Weights of a small transformer language model.
Size: width 320, 5 heads of 64 (1 for keys and values), 42.8M parameters.
Training: a variant of Adam for these matrices, 518M tokens.
MLP neurons of a small language model. Each row is named by its layer, matrix (gate and up: input weights) and neuron, and shows model dimensions 144-207. Each number is 128 + 24 x the weight over its row's rms, rounded and kept within 0 to 255. A neuron's up and down rows have the sign that makes its largest values positive.
After each neuron's rows, "fires in" lists the words (lower case) most often at its 100 highest values on Wikipedia text that the model never trained on. A number after a token or word is its count.

L16.gate386 [132 105 169 122 153 133 123  97 125 106 170  98 101 157 151 133 150 138 116 111 165 128 124  78  85 112 119 119 178 155 158 101 137 183 131 110  88 117 107 127  99 166 135 118 108  98 128 140 121 184 121 125 157 109 110 158 137  99 137 148 120 137 115 140]
L16.up386 [130 198 120  83 111 134  95 142 115 124  71 105 134 114 119 173 125 131 168 109 156 124 131 151 128 122  98 130  91 159  81 121 115 116 116 116 142 107 136 134  95 159 130 155 166 125 140 108 143 129 113 129 101 120 161 107 166 137 108  96  97 113 113 156]
fires in: "there" 27, "well" 16, "result" 9, "malcolm" 6, "the" 5

L6.gate139 [109 142 137 136  97 137 154 135 141 141 187 120 134  79 136 121 163 120 128 118 144  90 125 173 107 128 119 152 133 109 181 132 147 135 147 117 127  90 184 177 130 195 128 152 126 144 105 117  94 110 144 106 121 116 122 122 139 115 136 134 100 118 121 111]
L6.up139 [110 142 143 124 132 170 152 151 161 162 145 130 123 112 127 146 144 129 115 112 151 143  86 128 177 159 114 142 158 111 148 149 109 143 149 111 131 118 119 163 111 132 140 177 123 170 147 102 112 110  68 142 158 185 124 179  88 111 181 172  87  99 149 112]
fires in: "local" 21, "member" 12, "candidate" 12, "census" 10, "family" 8, "student" 6

L2.gate285 [141 150 157 133 110 127 129 120 104 156 136 104 145 133 102 129 120 172 133  76 143 110  93 134 171 131 126 123  98 129 149 128 184 134 116 137  99 115 138 146 119 142 152 155 138 121 127  73 176 136 142 128  99 117 176 103 168 111 117 119 118 204  97 155]
L2.up285 [110 103 117 172 128 131  77 140 150 126 122 183 173 147 126 127 115 126 143 105  90 150 103 112 142 162  66 121  94 138 103 157 173 137 146 139 113 142 160 164 118 114 120 122 143 132 110 125 126 107 104 144 124 165 167 118 128  76 127 121 119 136 149 122]
fires in: "won" 19, "attack" 13, "defeated" 7, "hit" 6, "opposed" 6, "change" 5

L6.gate449 [136 150 110 117 137 119 156  88 123 117 193 115 161 126 185 110 119 103  85 100 155 140 119  87 160 127 130 163 181 171 113 163 136 123 132 128 120 111 135 128 150 162  96  96 125 138 126 138 122 152  93  98 209 152 116 107 153 139 117 127 123 143 153 162]
L6.up449 [141 100 164 133 132 121 126  86 134 153 104  95 102 148 140 114 144 158 127 156 150 171 128 103 109 136 121 160 137  95  98 124 126 156 133 129 100 176 128 148 174 119 153 114 112 142 128 134 140 133 106 179 173 145 151 116 128 152 172 142 158 163 142 154]
fires in: "this" 98

L2.gate284 [129 149 155 121  97 157 146 119 133 163 129 162 118 124 137 131 128 143 169 171 177 109 118 148 104 132 130 118 139 147 147 114 135 114 124 137 151 158 114 135 119  93 107 161 156 172 122  57 125 139 134 110 127  98 154  83 177 145 128 124 151 143 154  65]
L2.up284 [124 144 162 106  89 139 146 141  84 133 158 162 155 129 140 125 123 129 128 154 196 118 132  95  86 118 122 120  80 114 115 156 142  98 147 143 130 129 104 112 121 125 188 112 115  95 222 125 115 121 141  98 131 173 148 129 104 160 121 143 134 147 114  74]
fires in: "on" 20, "following" 11, "led" 8, "trial" 6, "return" 6, "interest" 5

L6.gate1372 [112  94 121 122 109 126 103 104 109 134 114 125 138 151 149 129 145 148 117  85 134 145 136  75 122  98 126 150 107  96 172 139 179 154 140 119 136 126 124 123 126 113 128 107 166 125 109  99 147 126 110 138 141 122  91 134 119 105 111 112 134 178 131  82]
L6.up1372 [129 136 111 133 136 124 119 158 126 149 140 136  97 184  99 159  98  94 133  91 159 141 137 106 161 120 147 104 178 130 135 145 171 184 137 136  62 133 103  96 109 123 150  97 120 127  99 111 142 140 144 136 126 159 159 139 115 112 149 104 130 132 137 139]
fires in: "where" 39, "along" 18, "as" 12, "together" 8

L2.gate250 [130  87 166 139 146 133 155  96 193 116 136  95 133 199 127 131 130 109 108 111 144 125 153 117 174 130 114 173 155 107 145 110 113 127 143  96 127 132 123 165 139 150  80 122 127 142 100 156  94 151  81  83 133 133 101 124 110  80 156 125 139 132  89 162]
L2.up250 [134  67 167 122 100 102 160 106 190 115 136 122 104 160 128 119 119 153  94 136 121 144 154 125 125 155 145 151 133 116 150 114  95 105 163 109  83 103 127 153 146 164 148 139 174 158 168 124 108 150 130 139  97 173  97  95 136  94 124 136 113 109  78 173]
fires in: "other" 14, "they" 12, "together" 11, "supporters" 7, "church" 7, "who" 6

L2.gate117 [117 201 165  87 135 119 113  89 126 159 112 141 120 101 104 149 136 152  80 158 134 139  57 117 142 117 132 107 148 151 120  78 138  82 144  98 121 143 132 129  83 131 156 116 107 131 118  98 129 112  96 124 136 128 137 118 129 132 131 123 147 121 206 169]
L2.up117 [127 139 122 105 144 128 160 139  93 179 137 138 132  84 101 133 120 149 149 197 168 147 112 126 161 120 149 106 134 109 144 143 152 109 141 105 118 150 163 133 130 152  94 149 131  81 170  85 139 121 112 104 139 114 113  90 117 144 120 127 114 119 179 102]
fires in: "both" 28, "among" 12, "down" 6, "19" 6

L16.gate1121 [149 138 121 160 194  99 128  94 108 133 128  88 192 126 112 147  86 141  90  83 133 115 139 148  95 136 117 128 102 149 184 136 151  86  99 142 189 108 155 172 138 145 166  79 109 117 134 156 111 135 139  84 125 156 144 136 144  70 111 147 112 134 127 147]
L16.up1121 [117 137  74 135 144 133 130 123 102 129 116 161 115 127  91 101 132 158 100  77 105 136  89  55 100 133 135 156 150 141 133 133 106 133 112 116 153 121 128 162 152 138 127 142 189  94 119 131 130 166 138 146 153 119  74 108 122 127 149 133 127 122 108 127]
fires in: "the" 30, "following" 8, "one" 8, "series" 5, "his" 4

L2.gate659 [129 119 148 156 147 138 131 106 136 101 137 113 113 146 127 133 127 117 100  68 206 135  72 172 162 115 122 141  86 121 154 140 166 119 146 106 104 111 139 129  98 115 143 165 138 141 142 130 158 118 149 136 105 108 135 110 140 161 123 125 149 125  98 119]
L2.up659 [131 134 162 140 115 138 160 105 146 124 127 174 143 152 150 130 112 107 100 129 193 108 118 143 129 115 101 127 131 123 106 141 137 125 131 181 115 114 147 136 123 142 105 126  94  91 109 145 131 141 116  76 125 130 133 161 112 149  91 133 119 110 124  50]
fires in: "led" 19, "francisco" 10, "omaha" 8, "df" 7, "its" 6, "whole" 4

L6.gate797 [143  84 147 105 121 131 121 119 132 137 117  91 110  98  80  98  85 108 112 125  98 126 109 120  92 134 150 150 111 143 112 111 126 112 115 148 167 158 145 127 138 134 129 156 114 143 164 148 179 121 144 115 164 100 148 118 117 110 121 147 122 183 116 153]
L6.up797 [134 133 145 141 151 103 129 115 151 143  95 120 152  99  77 116 109 140 125 126 151 158 160 164 156 117  82 117 152 145 112 137 116 149 134 176 151 136 128  96 134  99 119 189 111 123 110 114 145 143 158 100 146 123 147 119 169 114 106 146 167 142 123 117]
fires in: "have" 49, "cyberpunk" 4, "had" 4

L6.gate794 [128 116 111 103 134 120 135 124 147 123 139 136 113 143 136 159 163 124  81 151 111 152 144 151 135 167  80 171 141 151 104 137 159 156 148 139  91 157 153 163 145  95 114 145 131  99 122 116 119 156 110 110 116 124 153 136 139 107 124 142 128 129 136 151]
L6.up794 [145 142 103 151 117 153 108 129 144 128 153 150 121 126  83 137 144 153 110 109 137 165 142 180 134 112 135 138 177 126 168 129 136 145 123 153 118 128 130 169 162  98  67 173 110 119 159 156  83 145 131  99 117 143 146 116 102 138  91 118 141 129 125  74]
fires in: "high" 22, "age" 12, "singer" 10, "average" 4, "highest" 4

L6.gate1559 [118 141 103 150 121  72 153 142 158 155 138 145 187 132 132 122 122 109 126 130 162 120 137 124 140  88 140 113 117 174 115 108 119  98 122 116  91  99 158 113 102 176 145 107 126  96 123 136 159 157 109 157 164 104  86 125 123 113 126  89 108 147 126 134]
L6.up1559 [ 98 126 157 139 126 146 146 159 144 162 109 125 129 165  91 136 146 108 151 139 129 182  76 109 144 123 117 122 114 162 126 130 162 145 153 122 119 136 152 115  75 110 116 145 146 149  97 159 135 148  98 191 122  92 135 112 105 130 126 136  93 155 101 149]
fires in: "up" 25, "addition" 14, "back" 8, "pass" 5, "down" 4

L6.gate569 [131 131 134 101 138 128 111 126 134 143 150 144 208 148  92 124 146 115  60 104 160 120 141 143 113 110 181 122 121  87 136 107 175 123 147 127  91  94 131 145  99 128 113 103 131 136 123 126 119 159 123 122 141 115 110 110  81 134  96 128 147 146 112 135]
L6.up569 [140 146 132 101 115 149 110  98 132 178 113 111 144  96  96 183 140  74 106 137 133 152 191 147 125 138 151 149 178 142 133 131 178 196 150 122  86 107 135 141  95  96  75 123 117 128 138 103 197 136 162 146 127 126 125 110  80 113  98 137  96 145 138  93]
fires in: "along" 18, "same" 17, "where" 15, "well" 12, "together" 9, "those" 8

L2.gate171 [120 109 138 157  77 142 123 120 146 176 121  67  95 176  88 123 143 142 144 171 137  91 105 147 110 136 145 122 105 149 111 133 129 149 149 101 140 120 152 128 125 141 164 125 153 138 121 122 138  91  87 137 121 101 158 160 143 122  96 136 126 151  97 135]
L2.up171 [125  78 126 146  80 119 137 103 147  97 115  91 114 171 114 103 139 118 168 138 107 149 152 155 116 139 111  97 161  97 137 119 116 125 110 125 127 134 150 136 123 170 160 121 144  91 101 145 162 141  79 130 143 139 118 144 119 123 125 134 122  98 159 148]
fires in: "such" 22, "et" 19, "number" 10, "lyricist" 4

L6.gate951 [140 143 140 113 150 118 147 114 107 147 177  79 123 113 147 158 113 109  72 142 150  97 159 118 159  93 150 145 119 179 134 123  96 102 137 170 174 105 121 111 119 125 149 173 144 113 130 156 159 122 178 156 128 127 143 109 114 123 106 134 148 110 113 119]
L6.up951 [118 114 163 129 133 124 168 110  93 156 149  94 150 128 107 108 161 130 118 115 109 117  91 134  92 137 147 108  98  99 136  95 122  87 119 152 123 121 119 129 121 114 150 139 157 113 114 138 176 140 127  96  89 119  78 156 123 138 128 136 157 160 147  79]
fires in: "that" 37, "set" 12, "important" 6, "major" 4

L2.gate1033 [152 157 114 108 177 133  94 101 137 117 141 110 162 134 153 129 126 113 136 162 161 134  97 148 134 132 162 141 115 102 109 147 126 132 114 117 131  99  72 133 117  83 101  81 153 174 126  95 102 116 122 126 161 104 108 113 125 146  91 131 147 114 115 155]
L2.up1033 [143 137 131 129 106 137 114 139 162  98 114  86 149 102 113 114 123 124 112 160 155 135 194  71 100 126 155 130 149 123 137 171 126 130 138 145 134 120  99 123 128 104 139 181 125 109 117 112 154 142 100 108 146 134  99 103 119 121 126 128 160  82 192 179]
fires in: "black" 20, "war" 15, "tennis" 9, "about" 9, "junior" 5, "opposed" 5

L2.gate1046 [132 110  95 112 125 122 128 145 149 136 121 150 152 127 165 137 134 109 116 170 107 150 134 122 139 136 145 159 125 158 119 155 149 147 109  97  98 135 140 136 144 132  90 148 140 160 160 165 118 122 113  94 133 130 107 128 135 115 146 122 129 152 167  80]
L2.up1046 [124 191  86 100 159 114 123 138 157 148 133 120 116 155  98 145 126 124 124 140 143 177 130 115 146 127 117  92 123 116 111 147 159 120 148 157  84 135 122 137 142 129 114 146 136 120 162 123 125 107 126  97 159 154 127 125 150 118 119 129 122 129 136 153]
fires in: "al" 23, "this" 18, "time" 5, "delayed" 4, "aldehydes" 4

L15.gate1201 [ 93 135  91 151 155  92 128 110 177 104 198 159 150 137 116 119 170 157 183  91 149 127 199 128 133  72 101 105  79  81 123 140 122  92  92 102 140 123 106 153 159 136 155 141 130  81 105 143 113 123 154 155 121 112 116 121 121 149 127 120 101 120 117 117]
L15.up1201 [128 114  89 126 103 117 148 161 130 137 141 118  82 127 100 135  73  69  86 118  98 133 137 112 110 107 115 129 127 107 118 129 124 137 117 103 134  78 154 160  93 122 154 138 139 137 104 161  91 154 132 138 152  76 149  94 114 145 118 116 149 137 136 153]
fires in: "world" 23, "royal" 11, "first" 5, "19th" 4, "twentieth" 4, "st" 4

L2.gate1463 [ 70 158 126 164 125 151 124 158 142 145 135 126 185 137 173 170  92 169 110 101 107 142 116 118 128 123 138  97 158  99 160 119 141  74  95 126 126 130 165 135 126 103 137 138 120 134 121 147 153 138 181 119 127 100 145 144 118 149 129 135  94 133 135 137]
L2.up1463 [114 114 105 129 127  93 117 135 144 125  78 142 107  97 152 146 135 134 161 113 126 126 130 105 164 143 107 139 160 104 150 143 131  99 122 123 149 175 129 114  86 119 123 123 150 156 108 134 105 117 145 161 140 127 167 143 142 120 145 124 113 129 124 122]
fires in: "line" 19, "road" 12, "point" 11, "field" 9, "round" 6, "windsor" 6

L2.gate743 [142 182 102 172 125 122 139 101 100 113 139 161 145  98 131 129 122  96 129  57 103 145 142  96 157 143 128 157 129 134 142 128 161 123 126 123 149 105 160 119 121 168 121 123 126 146 131 106 132 126 166 119 148  94 157 109 138 160 127 127 141 109 109 165]
L2.up743 [121 120 161 155 119 110  97 192 143 125 145 120 112 106 104 145 141 122  36 132 122 133 174 106 133 114 189 139 142 131 129 127  95 115 105 161 117 118 110 109 161 120 104 147 130 140 133 103 162 116 138 133 140 146 135 107 142 144  99 114 174 102  81 206]
fires in: "war" 27, "white" 10, "black" 6, "offered" 4, "gold" 4, "deng" 4

L6.gate3 [100 143 140 151 116  59 141 115 167 127 190 158 127 127 136 122 111 133 114 108 109 140 108  88 160 162 168 149 149 128  82 114 134 130 124 110  94 114 133 131 125 135 115 164  91 157 136 131 134  93 127 103 118 146 102 123 140 126 133 150 124 147 133 117]
L6.up3 [167 119 133 172 136  89 127 107 109  95 134 133 165  76 113 107 111 132 134 108 134 125 120 117 123 124 152 131 116 130 163 103 121 111 133  80 146  96 114 148 149 117 121 114 132 156 169 153 141 123  81 108  96 129 109 146 119 116 104 102 122 113 120  89]
fires in: "as" 25, "minister" 10, "provide" 8, "best" 6, "institute" 5

L6.gate1456 [139 122 185 130 141 149 117 139  97 101  80 154 157 135 132 153 167 138 109 129 102 135 106 109  98 173 133 113 120 109  74 113 139 168 162 148 161 139 133 148 165 118 132 139 121  83 150  76 112 121 154 169  93 161 141 164 145  97 132 109 142 130 128 138]
L6.up1456 [112 138 158 132 148 105 161 146 143 191 168 140 108 105 123 133 152 111 115 133 112 107 148 103 162 132 110 137 144 107 146 118  91 141 127 125 157 137  93 110 122 157 176 174 124 133 107 128 136 124  99 165 123 171 146 118 148 139 115 102  92 143 154 101]
fires in: "as" 44, "to" 15, "hold" 6

L2.gate487 [130 133 145 144 159 118 134 114 127 111 142 130 120 152 135 161 136 136 168 195 112 158 125 106 111 125 174 157 146 108  91 120  95 147 121 139 111 143 122 115 136  75 127 146 127 113 132  66  99 102 141 114 149 153 135  74 140 134 128 121 122 146 140 119]
L2.up487 [127 147  97 137 200 113 156 165  98 140 123 185 105 120 100 132 145  91 155 136  64  94 145  44 105 135 164 165 159 120 128  91 128 135 110 153 143 124 121 116 122 128 123 122 143 115 159 102 105 135 109 111 105 114  95  95  97 126 146 110 134 125 165 133]
fires in: "no" 49, "due" 6, "und" 6, "katanpää" 4

L6.gate490 [126 142 165 114 129  90  93 110 137 106 135  99 156 116 114 156 147 118 137 145 152 115 126 109 128 113 155 120 104 113 128  69 160 111  90 131 201 124 126  95 122 147 152 132 132  91  98  83 135 125 131 153 163 132 109 165 132  72 129  99 107 128 133 104]
L6.up490 [130 142 135 144 142  89 143 107 148 101 180 115 123  77 139 156 146 143 131 152 150 133 170 189 145 146 154 161 135 142  93 172 126 105  94 152 124 140 113 118 165  92 126 167 140 150 108 116 159 122 156 133  97 130 143 108 169 177 111 163 143 125 120 140]
fires in: "born" 19, "on" 12, "tells" 7, "portrayed" 7, "follows" 6, "that" 5

L6.gate346 [162 149 129 162 117 142 156 142 122 129 105 109  92 176 126 145 129  89 109  88 115 105 104 128 142  59 104 110 134  95 186 103 164 141 161 136 138  92 148 137  87 166 145  79 142 150 145 111 170 130 148  95 123 117 109 123 121 140 116 158 116 140 139 112]
L6.up346 [123 147 103 106 115  96 162 130 141 143 120 130 122 163  93 185 154  75 169 163 125 106 149 152 139 124 112 149 109 152 122 144 167 165 126 126 108 126 106 131 109  91 157  70 149 124 101 111 180 157 142 138 162 156 124 115 114 142 108 139  88 128 109 162]
fires in: "women" 37, "people" 8, "children" 8, "men" 4

L2.gate17 [126 106 106 159 142 156 108  92 168 170 121 179 153  89  95 116 123 144 137 101 151 122  97 172 108 128 118 133 124 137 125 156 148 144 126 104 167 137 142 127 120 128  68  98 114  91 120 163 120 127 155  90 146 121 144 189 110 142 100 106 106 124 158 126]
L2.up17 [131  67 115 154 130 131 128 102 141  73 126 181 133 153  62 126 128 132 128 181 124 182 161 108 128 142  93 121 129 123 136 172 149 138 121 107  93 135 155 112 130 124 145 107 127 168 132 159 134 107  57 130 136  92 103 118 133 135 134 140 117 136 144 152]
fires in: "left" 16, "won" 16, "together" 10, "along" 8, "him" 8

L2.gate1077 [133 103 106 114 136 121 111 138 148  88 141 104 142 114 123 135 128 120 103 171 190 139 116 100 129 129 130 132 143 113 160 135 113 116 110  92 107 134 122 138 149  37  43 152 102 151 132 117 154 100 155 114 101  97 121 127 108 131 112 127 104 120 122 133]
L2.up1077 [122  82 133  88 171 119 108 164  75 170 139 112  98 106 138 126 138 132 145 125 171  97 147 102  80 124 123 150 134 130 103 131 154 132 118 115 117 121 107 131 131 143 142 193 146  77  99 141 133 112 141 146 157 102 139 121 131 132 120 136 123 122 133 119]
fires in: "states" 42, "led" 6, "direct" 4

L2.gate839 [138 159 124 111 155 141 111 124  84 112 113  82 121 152 151 100 136 138 147 153 147 143 109 158 117 133 126 150 129 163 138 113 152  86 153 122 102 121 118 127 128 158 199 121 107 148 150 162 136 162 159  89 147 144 118 106 109  73 104 105 143 174 169 166]
L2.up839 [129 122 170  94  91 144 124  80  94 117 131  94 122 121  72 104 111 141 138 102 136 152 126 139 140 134 102 139 138 128 101 138 152 126 148 140 138 123 119  84 109 130 156 157 136 132 120  67 145 120 145 190  98  71 148 136 108 141 122 165 115 127 117 108]
fires in: "no" 42, "together" 12, "known" 5, "list" 5

L6.gate1414 [145 150 132 155 152 139 158  80 125 103 115 115 118 169 185  97 144  74 126 170 152  95 158 101 149 110  88 175 113 125 119 116 136 145 152 124  98 123 109 163 157  77 141 111 110 131 127  70 139 138 148 146 109  96 125  92 151 138 139 108  83 118 145 118]
L6.up1414 [110 136 145 151 163 160 148 127 145 116 110 135 172 128 108 136 108  78 165 169 124 161 118  69 114 168 125 141  98 157 118  96 127 155 142 105 147 133 100  87 134 122 144 108 136 142 102  89 130 143 135 152 116 101 110  89 116 143  99 104 140 111 145 143]
fires in: "she" 53, "sheet" 11, "tele" 5, "fire" 5, "shelter" 4

L2.gate866 [145 181 133 107 124 117 102 124 119 130 135 141 107 135 110 131 130 131 152 150 101 171 152 115 133 138 132 155  71 164 152 134  92 134 120  86 106 127 133 128 126 116 131 120 121 126 104 142 160 101  78 151 125 112 135 142 126 146 117 133 105 146  97 105]
L2.up866 [126 151 111 109  96 124 138 159 137 106 117 151 152  82  85 119 136 145 137 142 167 117 137 152 132 130 148 132 132 171 150 154  57 130 147 140 148 104 121 157  95 144 102 164 110 156 177 146 125 134 131 160 139  94 118 148 104 102 129 149 103 126 208  75]
fires in: "he" 47, "medal" 23, "heinrich" 4

L2.gate1541 [111 139 140 157 106 114  94 113 118 127 154 115 144 119 126 114 109  75 104 145 127  98 154 144 163 130 112 106 137  88 160 132 205 114  85 117  89 115 136 145 113 106 124 127 134 111 161 129 172 108 118 113 106 156 102 130 122  70 139 122 138 114 119 131]
L2.up1541 [ 98 115 171 154 122 148  92 147 130 122 136 126 134 144 156 123 113  80 106 149 135 123 129 141 157 114 128 116 132  69 177 118 197 118  84 123  86 117 139 120 111 106 123 181 149 113 136 130 138 122 102 145  88 150 122  96 151  67 129 111 133 122 120 101]
fires in: "san" 21, "following" 19, "santa" 9, "di" 8

L2.gate1478 [130  90  94 145 146 114 174 134 113 149 142 134 143 104  89 126 121  97 125 171 106 105 111  84 104 128  93 118 138 124 171 102 169 133 122 130  89 140 111 149 123 132  93 133 139 148 144  99 107 148 137 119 118  88 142 152 108 137 155 131 122 118 165 180]
L2.up1478 [127 144 145 102 132 100 126 108 157 123 107 123 134 142 157 121 123 121 166 139  98 111 135 124 154 134 160 156 137 103 136 147 132 160 178 134 137 155 105 114 117 144 117 141 132 151 173 115 165  99 113 206 105 110 152 143 112 157 133 137 122 162 133 193]
fires in: "years" 43, "et" 22, "anti" 4

L6.gate1136 [154 116 151 106 131  76 104  85 130 155 156 104 144 137 126 148 122  83 133 146 134 118 129  75 148 146 151 130  85  97  96 162 131  77 126 151  96 149 145  87 131 110 131 124 171 124 103 157 134 112 126 145 122 120  99  97 138 132  96 113 124 128  98 109]
L6.up1136 [ 87 111 156 133 122  87 135 138 120 106 146 140 124 163  86 155 145 116 121 139 141 142 120  74 148 146  97 128 138  84 107  92  99  83  93 130 107 117 102 106 120 105 159 128 142 128 125 157 162 158 125 154 135  98 113 113 165 159 140 109 105 132 131 171]
fires in: "world" 29, "king" 12, "against" 10, "women" 6, "st" 6, "on" 5

L6.gate729 [136 149 136 135 111 152  82 118 148 174 147 131  99 163 148 147 149  62 130 152 136  86 114 128 156 138 117 150 150 113 128 127 170 161 151  63 171 128 155 156  83 129 111 135 144  96 161  90 104 132 121 142 144 119 130 114 120 137 133  72 112 144 123 188]
L6.up729 [148 122 171 143 174 160  96 139 112 109 112 132 179 125  66 127 154  93 122 117 144 143 128 143 146 116  95  90  78  68 163 137 130 150 140  89 157 103 115 125 142 122 103  44  98 138  78 137 126 157 108 130 108 144 118 145 101 104 142 131 127 161 147 147]
fires in: "since" 24, "along" 15, "together" 11, "beginning" 5

L6.gate132 [118 130 106 133 155 102 104 132 114  70 107 109 163 133  50  94 171 143 122 163 135 117  80 115 127 189 105 150 153  79 115 130 102 130 119 144 114  91 109 110 120  66 128 124 132 111 123  98 130 139 139  89 136  97 108 144 104 136 105 127  84 119 124 132]
L6.up132 [153 116  77 129 139 106 123 130 135 123 133 113 119 154 136 125 116 138 132  99 154 175 134  95 136 126 111 144 153  98 170 149 140 192 142 123 160 136  95 156 140  98  97 111 110 123 115 175 156 140 191 147 132  98 114 119 120 149 163 166  93 103 114 135]
fires in: "army" 17, "police" 14, "building" 10, "military" 9, "has" 7, "and" 6

L2.gate1320 [137 111 165 118 120 122 104  88 164 116 124  90 136 188 154 128 113 108 100 162 162 114 103 109 149 122 146 140 125 124 137 101 170 124 135 160 134 121  71 147 125 190 114 123 117 134 114 133 131  92 157 110 103 159 118 115 125 137 103 115 108 134 125 149]
L2.up1320 [140 151 143 117 146 143 124 136 101 150 141 113 154 225 111 118 122 159 102 102 140 133 132 156 131 130 117 138 103 146 117 123 127  94  92 186 157 123 108 151  88 157 140 131 104 147 126 191 126 133 115 108 118 148 100 107 131 139 127 123 101 125 116 100]
fires in: "london" 16, "williams" 13, "rangers" 10, "japan" 9, "sheet" 7, "houston" 6

L6.gate1506 [124 145 159 120 132 110  94 116 164 153 118 130 127 110 113 128 183 165 179 106 160 100 133 110  82 158 118 100 141  99 148  91 120 139 126 114  99 105 117  94 156 135 139 148 190 115 122  92 104  97 141 109 144 132 127 142 186 112  90 102 127 179 144 129]
L6.up1506 [112 150 125 119 127 119 140 115 141 115 158 128 144 176 154 137 152 140 146  58 115 126 105 128  82 150  74 128 100 102  99 136 127 148 140 123 136 131 143  84 123 140 143 128 179 149 131 104 150 149 128 127 176 132 154 138 159 135 129 102 101 157 146 126]
fires in: "as" 37, "top" 7, "criticized" 4, "see" 4

L2.gate136 [105 136 152 110 140  88 152 131  96 135 194  91 139 147 120 166 115  98 109  85 152 184 113 135 170 122  97 142 125 122 105 121 116 148 186 128 102 117 134 130 125 156 123 146 103 102 147  98 123 163 115 106 135 142 146 154 105 151 131  91 121 139 120  88]
L2.up136 [140 135 152  89 124  89 125 116 141 136  83 120 111 141 131 158 141 123 128 132 117 124 110 182 139 130 153 117 128 157  97 141 141 114 136  87 127 122 133 136 120 147 122 157 151 100 147 117 131 122 149 140 145 128 152 134 150 126 119 128 114 115 120 124]
fires in: "actress" 16, "chief" 8, "minister" 8, "player" 7, "secretary" 7, "winner" 6

L16.gate1381 [139 164 112 121 168  90 128 107 131 157 147 110 129 131 104  97 150 109  88 109  90 132 120 133  84 128 128 130 122 142 119 160 133 180 126 131 151 130 156 119 124 152 150 131  94  92 132 122 145 155 185 101  88 179 101 137 127 132 161 141 128 119  83 169]
L16.up1381 [152 112 112 151 136 135 168 148 145  74 109  98 103 133 111 145 117 146 122 131 127 112 143 137 118 138 140 129 126 156 114 115 155 137 147 185 124 107 137 187 106 132 120 121 163 129 115 100 128 110 163 101  90 111 138 130 124 143 127 129  93  91 133 102]
fires in: "of" 49, "the" 6, "supporters" 4

L2.gate1190 [125 134 149 127 131 136 111 107 125 140 102 203 141  80  94 105 120 111 121 174 151 150 111 135 136 131  96 109 126 135 164 136 134 115 124 125 128 128  73 140 133 130 121  95  97 165 164 149 106 141 194 143 137  98 146 195 135 145 114 125 128 109 148 137]
L2.up1190 [131 110  84  94 211 116 159 140 124 115 128 121 125 154 120 125 135 167 128  38 133 128 123 126 116 136 182 129 127 127 146 159 132 152 114 140 151 111 139 143 133 111 135 147 115 138 133 148 100 114 127 167 154 117 129  62 141 158 104 119 101 141  12 142]
fires in: "home" 16, "released" 15, "cruz" 9, "sq" 6, "pöppendorf" 5, "groppo" 4

L2.gate1103 [119  53  54 133 117 142 135 105 156  98 112  93 134  83 185 134 139 151 123 139 118 124 156 147 132 126 172 121 125 150 118 101  89 138 139 108 142 126 126 127 115 199 188 105  95  89 165 134 127 132 138 118 112  96 108 107 117 145 134 112 158 125 156 139]
L2.up1103 [136 112 151 119 133 120 118  88 166 153 138 138 139 166 110 125 124  95 132 117 113 109 131 128 143 133 116 143 152 121 167 123 109 143 102 117 106 145 150 135 114 134 149 113 127 192 147 106 135 119  96 142 153 163 150 129 115 150  98 118 125 108 154 161]
fires in: "career" 13, "version" 12, "w" 9, "much" 9, "separate" 6, "title" 5

L6.gate652 [138 155 124  83 118 121 122 116 144 129 150 111 159 116 159  95 128  86 128 110 159 118 155 119 129 126 166 117 153 143 170 122 138 188 140 117 157 109 141 122 116 112 103 138 134  62 114 147 205 115 140 130 137  97 115 131 144 178  95 153 155 163 130 115]
L6.up652 [144 117 144 132 110 129 105 123 147 141 127 120 116 156  95 100 125 121 122 131 176 126 111 211 146 126  81 117 116  85 142 183 117 136 103 152 115 132 159 115 151 174 137  78 147 132 120 194 127 126 140 131 143 136 136 145 151 140 123 122 107 106 123 148]
fires in: "part" 27, "direct" 8, "since" 7, "hosted" 5, "pistoiese" 4

L2.gate611 [143  78  90 133 136 142  99 122  84 152 142 132 125  94 101 144 135 123 129 152 101 114  81 117 143 118 139 125 118 139 128 156 123 142 101  96 129 108 119 106 111 123  77 131 101 109 153 142 126 132 126 130 119  64 140 188 130 139 163 108 148 151  92  83]
L2.up611 [121 140  86 107 101 138 127 103  84 176 121 113 150 133 151 124 135 126 144 120 145 128 120 121 103 123 136 123 128 114 112 119 142 122 152 116 136 114 144 117  63 112 113 146 133 133  78 126 171 110 119 243 172 114 105 140 121 136 127 127 112 117 122  97]
fires in: "along" 18, "record" 11, "los" 7, "subjects" 7, "population" 5, "involved" 4

L6.gate83 [101 102 122 132 156 120  94 123 126 159 145 140  79 116  98 134 124 120 151 118 121 128 122 128 128 151  71 135 167 127 168 149 183 123 131 123 135 115 160 165 145 138 131 110  95 126 138 114 178 124 107 123 140 156 137 147  80 101 115 141  95 148 137 133]
L6.up83 [121 153 110 138 144 148 162 165 105 164 132 145 123 125 128  99 143 121 122 143 112 147 111 168 166 106 110 134 125  97  93 113 162 138 113 180 148 162 126 149 126  89 131 140 175  96 132 105 151 148 107 122 107 130 106 144 143 138 132 138 181 118 124 124]
fires in: "ajax" 30, "details" 10, "tennis" 7, "annapurna" 4